Weights of a small GPT-style language model, trained from scratch on English Wikipedia.
Size: 9 heads of 64, vocabulary 2048.
Architecture: LayerNorm before each block, learned positions, no biases in attention or MLP, tied embeddings.
Training: a variant of Adam for these matrices, 384M tokens, 5861 steps.
MLP neurons of a small language model. Each row is named by its layer, matrix (up: input weights) and neuron, and shows model dimensions 272-367. Each number is 200 + 30 x the weight over its row's rms, rounded and kept within 0 to 999.
A block is one neuron, or neurons of one layer that tend to fire together. After each block is what it responds to, as a language model described it from the Wikipedia text at the highest values.

L2.up385,188,189,194,223,205,209,169,181,182,193,203,180,189,151,177,179,224,177,189,192,165,205,204,191,222,216,231,209,206,157,212,241,220,215,235,176,200,227,184,243,185,216,226,165,151,229,206,194,230,229,219,219,118,188,238,195,218,175,217,173,252,223,201,163,183,181,237,190,185,250,208,256,184,230,219,212,196,258,207,192,271,194,211,170,204,165,213,176,211,207,242,165,183,185,137,214
L2.up409,186,220,244,196,203,199,195,151,143,194,218,188,172,192,208,215,175,165,236,151,158,220,161,211,202,182,216,187,198,192,193,219,278,273,241,164,200,186,138,246,233,193,230,189,209,240,225,219,212,192,189,185,150,240,247,208,195,170,158,167,201,222,196,172,231,159,217,191,233,264,250,236,163,192,178,178,149,201,168,184,250,161,241,137,238,164,202,161,199,185,204,122,200,218,135,188
L2.up562,196,233,203,192,227,245,220,198,173,190,158,195,201,168,237,219,164,145,172,178,143,159,156,177,206,203,204,178,227,184,196,199,266,224,206,237,209,204,147,239,207,192,222,165,185,253,210,197,246,199,191,220,180,191,224,141,217,213,160,163,247,219,195,207,194,138,203,190,225,188,201,197,168,216,223,179,226,196,184,189,256,198,220,177,201,168,211,199,217,196,214,142,184,159,168,253
L2.up1093,227,232,242,195,206,183,203,176,149,180,188,176,232,176,167,207,175,178,157,168,202,208,165,208,176,201,199,189,242,182,183,229,317,259,188,208,205,216,128,270,245,155,248,191,200,217,231,230,245,234,189,224,129,258,188,141,183,177,184,188,208,205,219,179,262,188,235,169,205,259,215,226,188,211,179,182,175,228,233,186,232,191,206,174,227,147,216,208,221,182,234,132,220,202,184,201
Name-start word pieces

L7.up71,227,204,196,203,158,208,150,191,189,207,241,178,177,139,217,199,177,199,255,191,188,226,181,164,199,202,144,162,178,211,204,165,228,215,142,157,243,167,215,200,212,168,218,216,156,229,211,217,201,178,225,243,212,235,205,234,262,197,271,211,194,244,240,164,218,238,197,152,188,244,183,189,218,155,211,242,176,192,259,190,183,238,203,210,214,193,173,190,253,158,223,189,180,195,140,210
L7.up164,178,141,178,199,198,194,224,211,177,278,196,170,214,190,184,219,187,148,207,154,165,244,202,184,250,219,217,159,196,172,182,232,155,175,163,215,183,181,200,179,200,177,214,256,251,177,205,188,201,218,200,210,211,219,223,212,249,231,219,177,195,175,240,178,171,178,210,164,143,213,180,179,218,248,205,164,218,216,219,220,194,208,152,227,167,189,193,206,234,272,226,233,147,196,204,173
L7.up173,194,213,204,201,206,181,216,155,190,196,246,206,183,184,195,203,175,204,196,219,176,204,127,213,211,188,250,172,207,233,228,148,199,236,207,247,251,175,190,245,179,196,185,192,226,173,177,226,200,235,227,238,236,196,174,202,204,209,219,163,239,179,220,197,274,203,209,227,169,174,199,166,189,201,174,173,173,211,205,168,231,202,221,168,172,199,180,254,235,286,154,158,190,196,177,190
L7.up262,225,184,198,181,196,173,244,188,160,133,230,253,223,170,183,207,152,219,216,172,181,174,206,140,227,183,204,149,184,233,229,216,188,218,197,235,145,209,217,157,150,206,200,233,221,158,229,259,220,248,172,232,162,216,206,98,182,220,247,233,203,201,241,213,263,166,207,205,216,216,180,255,222,166,185,205,203,185,211,238,182,237,203,226,145,204,209,198,202,253,180,196,233,127,189,202
L7.up308,197,201,226,174,165,238,208,148,178,142,213,195,147,170,218,202,117,182,181,161,177,233,190,234,226,206,186,177,191,194,211,207,207,207,177,158,220,196,180,196,224,194,211,254,151,183,188,218,197,219,171,239,217,232,220,164,219,194,253,154,256,194,183,210,227,221,229,173,178,223,264,117,161,159,150,196,221,200,183,142,171,203,212,169,234,172,204,213,224,202,177,171,200,188,216,172
L7.up598,214,217,237,231,198,193,216,209,194,166,234,171,198,159,210,175,206,229,214,148,144,265,172,167,237,222,176,196,128,222,193,223,179,208,185,239,249,155,200,176,230,220,220,145,213,171,172,211,164,199,200,195,201,182,205,145,141,183,181,181,206,245,229,213,187,204,195,207,218,226,207,212,200,260,172,185,252,227,212,223,194,212,199,169,168,184,163,177,145,212,170,201,215,175,224,225
L7.up660,233,185,158,198,204,184,189,189,181,124,172,257,145,207,201,190,162,218,250,161,252,214,175,203,201,175,200,190,149,168,212,220,209,220,164,168,228,228,198,202,152,172,222,197,181,216,173,209,209,220,173,195,190,220,184,248,235,223,217,139,200,237,246,194,214,201,209,211,206,264,198,177,162,147,214,161,160,242,236,211,203,178,273,246,194,195,214,193,224,217,195,182,188,192,196,199
L7.up667,170,187,225,134,213,187,175,200,186,161,214,225,197,161,205,121,134,166,171,159,153,218,237,210,218,190,179,152,186,242,238,174,219,214,202,177,245,167,229,201,183,187,244,253,169,200,157,181,232,214,237,201,227,204,166,169,216,197,195,176,220,184,191,176,229,216,211,182,206,232,254,217,188,216,166,199,239,198,198,227,201,239,223,207,201,178,162,203,191,180,121,212,244,228,222,177
L7.up770,252,152,213,224,247,201,185,182,116,211,232,192,178,169,212,213,152,173,205,189,217,262,219,172,239,199,188,161,122,234,219,244,211,212,149,205,194,203,217,204,195,208,254,206,216,214,214,250,157,180,148,215,205,228,160,149,246,187,257,149,242,209,243,181,214,185,221,192,216,214,202,209,146,216,215,197,203,211,153,195,165,234,249,191,170,178,176,177,213,197,178,202,176,162,195,201
L7.up839,220,233,215,183,158,212,161,211,168,169,188,225,197,180,162,203,152,249,232,188,157,212,126,219,220,205,231,233,185,193,212,249,219,209,218,220,145,170,210,192,245,204,215,198,166,215,199,224,175,245,100,210,202,199,199,214,223,265,210,195,221,250,225,216,200,221,203,138,212,184,198,188,250,218,148,175,256,248,189,183,236,165,219,246,180,172,210,215,227,204,139,217,237,226,182,200
L7.up872,184,225,207,226,256,212,187,184,185,180,195,218,198,206,201,150,202,193,182,192,185,182,172,179,193,181,168,191,233,171,196,124,173,226,150,208,189,172,169,218,216,200,264,157,190,190,207,222,179,178,176,244,188,247,219,172,205,154,209,203,234,213,224,199,155,190,209,188,184,193,127,236,109,218,225,186,260,243,182,251,247,201,231,184,217,150,191,214,157,203,198,181,239,185,219,183
L7.up1148,235,205,196,205,227,181,202,196,183,198,196,253,169,184,242,175,195,209,176,164,252,313,177,234,192,220,195,158,209,188,193,196,226,215,161,165,203,182,213,207,183,130,223,180,154,200,182,210,213,228,206,215,207,217,185,186,238,245,195,145,224,192,191,244,204,183,214,189,194,202,259,191,190,183,176,210,208,254,182,210,183,181,202,161,232,178,161,165,208,206,222,198,162,207,206,180
L7.up1161,194,205,146,170,213,239,200,218,164,152,208,179,217,201,170,123,182,218,216,170,164,173,167,196,211,248,160,83,150,207,219,207,194,207,212,195,235,150,199,223,205,217,211,246,179,219,214,219,201,204,213,237,197,209,231,173,236,181,224,140,241,203,263,142,207,186,227,180,188,255,161,193,197,171,229,237,196,194,227,211,213,222,181,228,168,176,245,189,183,248,194,194,208,188,182,194
L7.up1179,212,188,190,152,207,213,206,180,156,190,199,221,176,176,213,170,153,120,230,206,242,146,173,168,227,196,245,146,194,205,238,163,222,208,193,185,271,189,181,218,139,194,152,184,222,240,220,238,172,188,162,226,205,220,163,217,253,192,226,219,221,205,221,187,150,200,216,193,224,213,230,207,173,149,171,224,191,231,181,183,195,203,239,206,233,191,223,185,239,222,224,175,211,189,155,232
L7.up1320,258,182,170,185,195,216,167,198,227,176,237,209,164,162,257,201,172,108,210,179,201,315,194,174,210,181,202,148,148,207,225,212,211,218,139,225,196,217,157,217,177,214,240,197,155,211,181,207,217,160,210,257,179,193,215,199,195,154,230,174,193,185,183,219,201,195,238,178,271,194,184,186,188,117,151,207,218,237,145,142,241,236,209,147,263,190,164,237,249,216,192,211,161,269,194,177
L7.up1370,206,188,172,200,214,222,110,219,188,152,190,211,202,202,201,199,182,180,182,178,189,252,162,206,187,184,219,174,149,207,215,185,238,192,107,211,205,169,213,211,199,139,255,202,190,179,210,169,221,165,195,287,197,222,219,175,193,223,203,209,214,189,209,207,235,182,203,175,197,257,152,205,220,191,242,224,198,185,204,215,213,247,196,183,213,166,224,167,193,201,206,173,148,200,180,206
Career time-span nouns

L7.up63,231,185,184,160,207,206,176,229,176,215,220,219,146,186,225,169,179,181,170,182,226,228,258,222,218,152,233,175,175,181,217,209,211,212,244,203,184,207,148,183,181,207,206,206,204,244,206,201,175,148,259,133,187,179,175,212,190,233,196,195,226,175,218,209,183,211,212,194,180,251,215,229,180,188,158,186,189,265,173,177,195,197,189,193,181,167,144,176,259,132,202,134,240,216,192,188
L7.up115,117,213,177,182,253,208,218,213,219,243,206,136,207,161,162,167,206,203,186,231,142,215,148,203,235,182,257,163,213,152,200,223,186,224,228,242,284,200,178,206,198,232,204,263,175,180,205,203,203,171,170,199,211,157,185,212,205,229,187,219,245,220,235,182,191,222,192,227,222,174,156,235,218,237,211,215,223,188,167,187,249,214,210,171,200,178,165,204,217,171,267,228,224,258,205,184
L7.up253,212,161,159,245,219,231,189,205,186,169,252,165,130,169,174,191,177,215,185,160,229,215,196,182,246,238,213,213,248,147,194,170,183,199,243,174,218,185,186,164,154,188,209,188,217,161,178,210,220,159,192,203,231,209,256,162,232,190,206,169,233,189,244,215,180,203,231,187,171,188,156,243,205,184,182,189,238,186,245,201,143,241,206,156,168,203,140,182,188,215,244,204,259,240,189,194
L7.up278,120,169,213,184,221,230,187,161,153,205,181,168,202,207,146,153,186,216,185,191,168,221,224,206,203,233,199,193,200,197,195,238,211,203,201,159,169,253,208,224,186,226,186,158,247,172,243,238,182,171,210,203,169,152,201,175,180,198,145,179,232,206,232,229,162,211,214,206,227,186,150,224,174,223,186,141,211,261,188,215,182,187,186,141,176,163,199,173,210,240,218,204,186,194,191,236
L7.up338,156,205,210,191,247,198,222,224,178,205,208,129,206,196,165,165,192,232,165,194,183,206,156,237,171,197,218,206,223,112,217,277,205,200,265,217,204,215,173,183,211,212,207,202,212,248,253,154,184,145,182,147,178,170,258,193,227,239,169,157,189,205,232,186,201,165,186,145,224,193,156,253,222,199,241,226,229,208,133,229,208,156,213,182,233,190,181,212,200,253,247,225,188,162,181,252
L7.up356,169,207,176,269,170,166,137,228,159,251,180,175,202,196,193,212,193,187,177,217,121,216,209,218,245,273,217,187,229,138,178,209,156,210,247,234,215,188,190,196,198,227,178,213,208,239,222,215,183,132,195,183,206,212,157,203,177,198,175,177,207,230,218,267,193,164,204,201,222,180,224,248,209,252,170,168,224,178,170,156,184,193,176,169,167,209,179,190,265,154,234,187,206,277,168,180
L7.up553,148,194,214,251,223,164,201,218,209,222,189,221,186,178,206,225,168,176,189,210,149,226,212,200,242,242,206,182,217,157,190,204,172,193,256,188,226,206,157,249,224,216,207,201,219,277,197,215,167,112,271,169,186,214,167,220,180,192,199,162,209,248,222,237,221,162,216,184,240,206,203,225,212,205,148,197,206,190,182,227,171,145,170,158,194,217,168,174,258,191,230,239,214,207,183,217
L7.up597,183,180,195,218,207,202,179,186,206,213,190,183,157,181,134,195,195,197,176,207,141,223,158,203,238,241,180,207,217,158,199,220,203,194,243,185,225,150,189,178,189,191,231,164,197,244,215,181,199,147,213,172,209,180,236,218,193,216,188,172,211,212,233,197,282,206,244,183,205,212,197,197,202,193,211,255,202,244,172,205,146,167,181,190,180,200,209,170,272,158,256,186,220,230,192,167
L7.up705,173,216,174,207,176,239,236,175,190,239,222,178,192,196,182,184,219,201,170,193,184,200,181,228,289,306,220,165,230,171,169,241,160,182,211,172,210,209,208,172,184,214,234,189,221,177,215,196,199,225,175,176,161,166,237,145,149,221,164,190,213,214,227,194,199,168,220,167,274,204,166,247,165,203,205,178,276,192,205,198,151,195,217,139,175,196,177,166,197,275,221,187,249,177,193,174
L7.up740,199,188,237,186,153,249,208,197,209,229,252,199,204,179,265,162,144,192,190,190,180,238,214,229,203,193,169,167,195,207,242,226,233,202,183,182,191,188,180,191,255,236,237,195,157,199,198,202,203,162,200,224,138,201,213,228,227,185,203,165,216,203,240,194,220,204,195,171,212,200,200,194,221,233,194,236,131,172,196,210,249,184,226,157,159,177,167,169,227,235,195,209,243,248,176,217
L7.up764,214,189,155,212,206,228,149,222,160,242,203,230,198,189,198,242,228,240,127,157,186,152,168,205,233,197,276,213,261,205,252,291,188,181,169,205,208,206,195,181,190,197,300,214,226,204,224,216,227,231,203,203,176,224,224,178,204,229,215,236,225,181,245,234,225,190,227,227,169,243,219,167,123,195,192,236,238,144,193,179,201,186,164,157,209,177,222,166,172,220,242,181,234,164,205,213
L7.up973,166,217,159,197,206,226,198,234,225,200,226,210,214,193,253,192,148,231,230,171,166,230,196,204,242,254,232,205,196,191,156,166,181,204,189,166,195,180,164,162,133,226,208,216,172,213,156,210,190,170,234,176,177,234,236,179,217,168,215,201,241,200,238,238,255,187,234,193,200,201,199,206,195,209,162,260,196,217,142,188,183,230,220,185,190,186,154,192,234,219,239,166,180,245,224,171
L7.up1097,153,180,193,208,237,206,183,222,178,241,188,231,127,182,229,194,190,224,181,229,181,216,184,193,178,208,203,211,242,170,210,213,235,189,218,205,182,197,188,226,226,267,199,211,249,164,196,219,204,179,229,193,212,178,218,208,211,288,187,182,213,177,247,181,217,215,223,206,229,156,201,254,134,243,219,153,270,227,214,267,212,170,196,142,183,211,214,180,182,231,252,230,211,222,174,173
L7.up1372,223,195,224,200,152,214,186,158,153,158,204,173,164,161,221,223,179,181,228,158,196,262,238,222,245,179,180,172,224,156,235,261,214,203,136,200,233,198,169,184,239,206,165,216,190,237,212,194,235,176,152,216,168,161,200,194,159,136,213,162,225,215,216,221,202,217,211,190,231,170,217,166,193,201,165,232,197,190,151,179,216,191,156,179,174,179,206,178,255,211,197,169,180,204,191,179
L7.up1406,173,208,173,242,217,248,204,186,138,215,220,191,166,209,207,199,202,207,161,179,202,215,126,228,205,246,227,215,172,160,245,210,177,226,221,181,218,214,187,212,218,195,240,178,216,169,229,228,198,215,134,159,187,196,174,173,210,273,209,146,243,215,232,219,183,210,201,179,193,184,197,225,152,140,209,177,222,232,192,178,183,182,219,141,213,165,185,183,193,251,240,191,252,204,174,178
L7.up1431,233,213,191,216,209,174,216,144,198,241,276,167,194,184,206,295,194,134,177,178,223,225,207,237,184,233,188,241,223,238,176,150,195,208,210,164,199,181,196,156,221,204,265,155,214,208,194,177,215,166,210,207,211,162,247,200,144,229,267,211,234,187,229,225,243,218,208,200,190,191,172,234,202,206,163,176,206,225,226,172,208,186,245,164,226,206,199,237,234,209,233,179,165,211,178,145
Person-name word pieces

L3.up1026,207,200,207,188,173,212,190,172,186,217,248,223,267,198,215,179,141,145,213,191,161,205,183,152,184,242,164,192,198,182,163,206,215,224,217,235,188,217,147,205,236,188,173,217,198,244,221,155,185,162,170,254,181,211,225,205,220,151,238,187,183,205,227,196,186,259,233,138,216,189,161,156,196,166,271,209,184,234,176,191,192,257,277,247,248,172,206,238,200,172,228,185,219,200,146,227
Comparative "more" and word stems

L3.up866,182,224,168,213,167,240,183,174,174,204,206,209,226,177,235,220,161,167,209,151,196,245,247,186,206,186,218,204,258,238,164,227,140,196,181,208,167,226,198,193,207,175,271,210,242,225,179,164,153,232,171,214,191,158,208,228,259,187,156,183,207,226,188,225,223,174,225,181,220,208,219,225,154,202,141,169,206,204,163,248,236,208,233,191,206,170,137,148,209,197,212,236,151,247,227,216
Common first names in lists

L2.up104,189,242,192,209,238,238,189,200,177,216,153,201,213,214,148,205,158,221,185,181,145,225,162,185,222,212,247,186,218,216,235,241,194,211,169,206,179,183,199,219,217,194,209,208,244,214,204,210,196,246,176,231,204,190,233,251,276,206,241,194,153,218,186,199,180,154,226,143,174,222,190,182,215,255,168,215,223,218,196,203,205,191,175,188,191,181,233,192,160,268,230,199,214,197,175,203
L2.up320,181,193,177,206,269,214,241,195,193,199,203,182,221,170,145,195,188,192,251,242,172,164,189,157,145,222,198,199,174,236,214,212,213,201,205,163,217,225,193,225,193,270,205,248,247,247,275,251,208,185,210,231,184,200,243,173,267,176,212,160,100,214,179,155,195,163,212,157,178,179,221,217,197,158,164,226,242,187,176,227,226,176,193,183,174,183,175,166,176,269,206,176,194,170,161,213
L2.up760,219,188,214,199,248,245,251,159,154,197,221,210,195,177,178,141,201,188,182,199,165,188,196,142,161,225,247,189,241,178,234,203,182,207,106,202,207,172,183,209,217,206,202,213,203,229,249,270,193,214,140,235,182,194,203,198,225,197,207,236,153,217,202,169,218,242,213,184,170,202,173,170,178,203,225,206,254,126,243,216,206,178,194,201,190,166,190,217,134,227,216,177,260,174,163,201
L2.up959,198,198,204,178,270,211,203,191,201,196,243,183,243,187,200,172,201,167,181,137,221,245,176,200,191,174,216,159,199,236,247,216,160,206,176,180,218,182,170,222,214,199,233,186,197,226,254,177,186,200,125,259,150,226,140,168,208,238,232,206,217,243,195,184,202,206,218,165,162,188,210,208,193,216,223,227,220,186,178,193,205,192,221,243,163,149,228,241,176,186,209,197,272,191,196,230
Sports results and life events

L7.up62,184,186,200,168,236,235,182,183,220,229,227,224,152,199,192,190,190,198,246,180,191,235,202,157,134,237,192,187,152,180,208,219,213,198,250,204,225,207,193,236,269,185,168,238,153,242,232,189,202,193,174,268,206,232,237,229,180,183,191,252,167,226,179,148,206,215,201,174,261,219,215,215,188,174,233,202,293,173,186,205,189,216,272,227,178,209,182,259,191,116,205,167,238,174,154,206
L7.up205,204,207,238,165,216,134,196,175,166,190,239,206,172,156,228,223,225,217,181,162,183,181,205,191,216,157,175,210,212,204,196,214,209,202,203,161,144,247,201,206,145,187,192,198,164,155,193,187,197,216,197,203,203,284,209,211,191,196,151,186,204,186,165,235,204,187,179,194,216,269,260,196,194,191,193,253,144,201,211,171,206,196,178,170,197,213,235,217,203,203,213,182,183,182,163,202
L7.up237,185,179,150,222,206,197,149,188,182,209,201,191,193,152,197,260,219,172,216,192,186,240,215,205,212,212,215,209,212,230,225,162,164,215,235,160,243,185,241,200,242,163,273,228,180,153,242,251,212,218,171,229,200,256,197,177,184,260,244,178,223,231,250,131,190,208,216,208,168,228,171,219,215,194,200,169,167,200,238,216,148,272,221,186,159,185,188,212,228,203,218,149,200,222,173,240
L7.up248,235,211,200,247,198,175,186,179,168,202,214,165,181,182,186,278,186,210,138,165,220,189,220,212,242,175,184,246,219,206,151,199,253,205,177,188,167,195,198,214,197,147,200,176,209,170,260,239,201,186,157,212,211,202,228,192,188,202,228,164,170,222,199,173,153,202,192,212,230,251,177,188,155,130,211,155,178,218,182,205,165,208,227,194,269,185,233,163,238,231,267,201,201,228,208,200
L7.up314,226,187,224,211,199,176,176,191,167,189,221,196,186,156,233,194,164,200,195,149,211,245,225,160,216,156,168,216,176,165,126,206,212,192,196,165,217,174,175,223,247,260,238,172,197,184,167,193,185,223,219,223,174,230,267,199,176,142,250,194,230,212,205,195,238,216,202,191,216,220,187,230,207,180,133,162,173,222,197,196,185,206,218,142,238,215,213,172,229,156,153,165,194,227,203,195
L7.up364,264,135,191,204,218,180,184,209,183,185,206,168,167,149,182,205,201,182,177,216,213,176,168,152,186,188,234,183,204,241,242,175,217,206,193,181,220,214,213,229,163,185,195,205,166,145,187,234,234,246,202,231,195,242,172,151,164,227,247,152,233,178,200,154,217,165,231,201,206,187,214,205,219,229,209,132,152,167,222,194,228,252,215,159,236,213,195,222,216,190,210,181,232,271,216,234
L7.up542,230,181,198,175,172,157,253,242,172,185,197,191,162,176,226,213,242,197,207,152,221,223,229,166,221,197,171,221,216,191,178,185,186,209,190,154,234,191,190,192,238,157,126,187,140,163,170,190,213,222,216,208,185,236,179,246,171,164,200,178,194,226,199,221,214,224,202,230,266,201,194,236,213,196,203,171,183,198,233,161,205,207,259,170,251,205,199,180,261,190,213,202,177,247,213,200
L7.up565,200,182,209,160,214,201,202,181,182,197,185,164,234,225,186,217,185,206,146,178,202,197,153,222,214,189,159,208,245,166,214,154,167,207,169,195,163,233,193,233,237,172,241,259,220,176,212,219,177,167,174,243,195,248,208,236,210,236,224,151,255,193,173,224,190,226,184,167,174,193,159,181,198,165,202,204,176,196,172,143,253,176,186,205,224,205,227,228,204,230,284,226,250,191,221,187
L7.up583,194,191,189,196,200,179,159,172,181,234,225,136,186,204,163,190,200,146,176,158,168,179,146,165,246,224,183,156,219,216,203,225,262,212,201,220,201,223,129,207,200,217,203,234,257,172,209,257,228,190,159,258,231,212,245,154,151,164,175,155,223,225,232,211,217,197,218,174,189,224,187,172,165,199,217,186,249,215,215,176,218,217,191,179,203,196,242,216,220,234,194,184,177,196,172,189
L7.up652,205,156,215,223,198,170,183,218,199,216,169,237,147,203,166,213,215,214,180,195,142,184,228,197,212,226,208,179,172,211,195,224,222,223,200,188,186,180,183,236,172,147,186,184,185,189,224,214,204,194,230,219,204,224,192,184,187,272,186,152,259,202,249,242,142,211,195,176,146,213,228,260,173,182,178,186,181,209,173,188,222,217,206,177,232,187,201,222,204,146,262,255,218,228,178,194
L7.up848,243,195,184,249,211,214,185,237,127,203,186,218,176,165,188,271,148,186,154,163,218,220,224,168,212,195,186,175,194,229,184,230,205,207,190,196,171,241,210,170,182,161,236,249,186,243,248,257,148,194,155,205,190,241,161,141,288,171,242,226,185,190,241,224,186,155,201,189,213,237,186,213,194,138,250,178,227,176,161,214,182,234,237,206,103,214,237,196,213,187,240,191,224,166,163,208
L7.up962,190,155,227,199,215,181,150,211,179,203,238,170,214,189,242,224,227,181,225,189,153,198,229,168,211,189,223,187,245,185,177,132,271,172,130,191,154,160,215,237,210,184,172,203,236,164,230,214,208,231,173,207,160,249,199,211,200,200,206,205,185,205,190,171,234,201,205,212,213,184,239,213,169,103,162,221,171,222,183,191,187,212,188,222,262,198,183,232,199,187,243,205,219,194,169,193
L7.up1048,202,171,184,185,178,215,211,224,211,143,245,204,193,195,173,212,195,178,184,164,255,243,224,189,200,204,170,163,134,183,207,239,234,194,187,192,222,183,200,207,192,180,234,226,137,233,222,216,202,173,125,206,131,255,175,192,214,223,188,207,192,222,173,195,153,185,220,157,257,212,183,196,203,153,206,190,183,183,167,173,175,184,215,213,202,196,210,200,201,200,194,189,262,136,157,179
L7.up1133,208,240,198,233,250,190,194,212,195,197,174,187,186,126,184,243,206,196,184,162,208,104,246,160,208,204,202,230,208,193,136,226,216,214,194,175,215,212,215,233,171,124,181,194,163,212,177,224,196,249,205,179,136,231,200,174,203,174,189,175,152,218,183,197,214,215,215,240,186,223,223,212,186,191,193,150,196,188,216,191,189,191,183,190,213,209,182,189,207,179,232,186,152,240,188,153
L7.up1382,192,145,202,161,186,192,195,199,219,226,214,201,206,172,234,176,193,144,196,221,188,201,209,149,220,156,200,177,184,173,194,154,235,209,154,229,189,170,180,230,254,186,229,195,226,189,194,172,212,156,190,258,231,204,177,150,202,193,238,199,167,195,194,216,224,223,208,194,156,214,187,215,182,156,165,229,203,231,169,203,235,158,209,162,237,204,205,197,212,167,192,207,205,232,194,240
L7.up1523,261,200,199,225,224,201,156,223,174,178,199,227,165,168,203,178,183,206,237,209,189,192,208,151,191,193,203,171,171,216,225,121,191,231,226,162,199,224,153,173,98,157,242,231,222,179,160,216,209,193,178,196,231,205,213,226,242,198,176,108,219,240,209,173,233,223,213,171,179,214,216,232,231,114,184,201,206,172,210,145,206,203,165,146,240,216,180,188,191,213,192,210,199,208,241,208
Comparative "more", conjunctions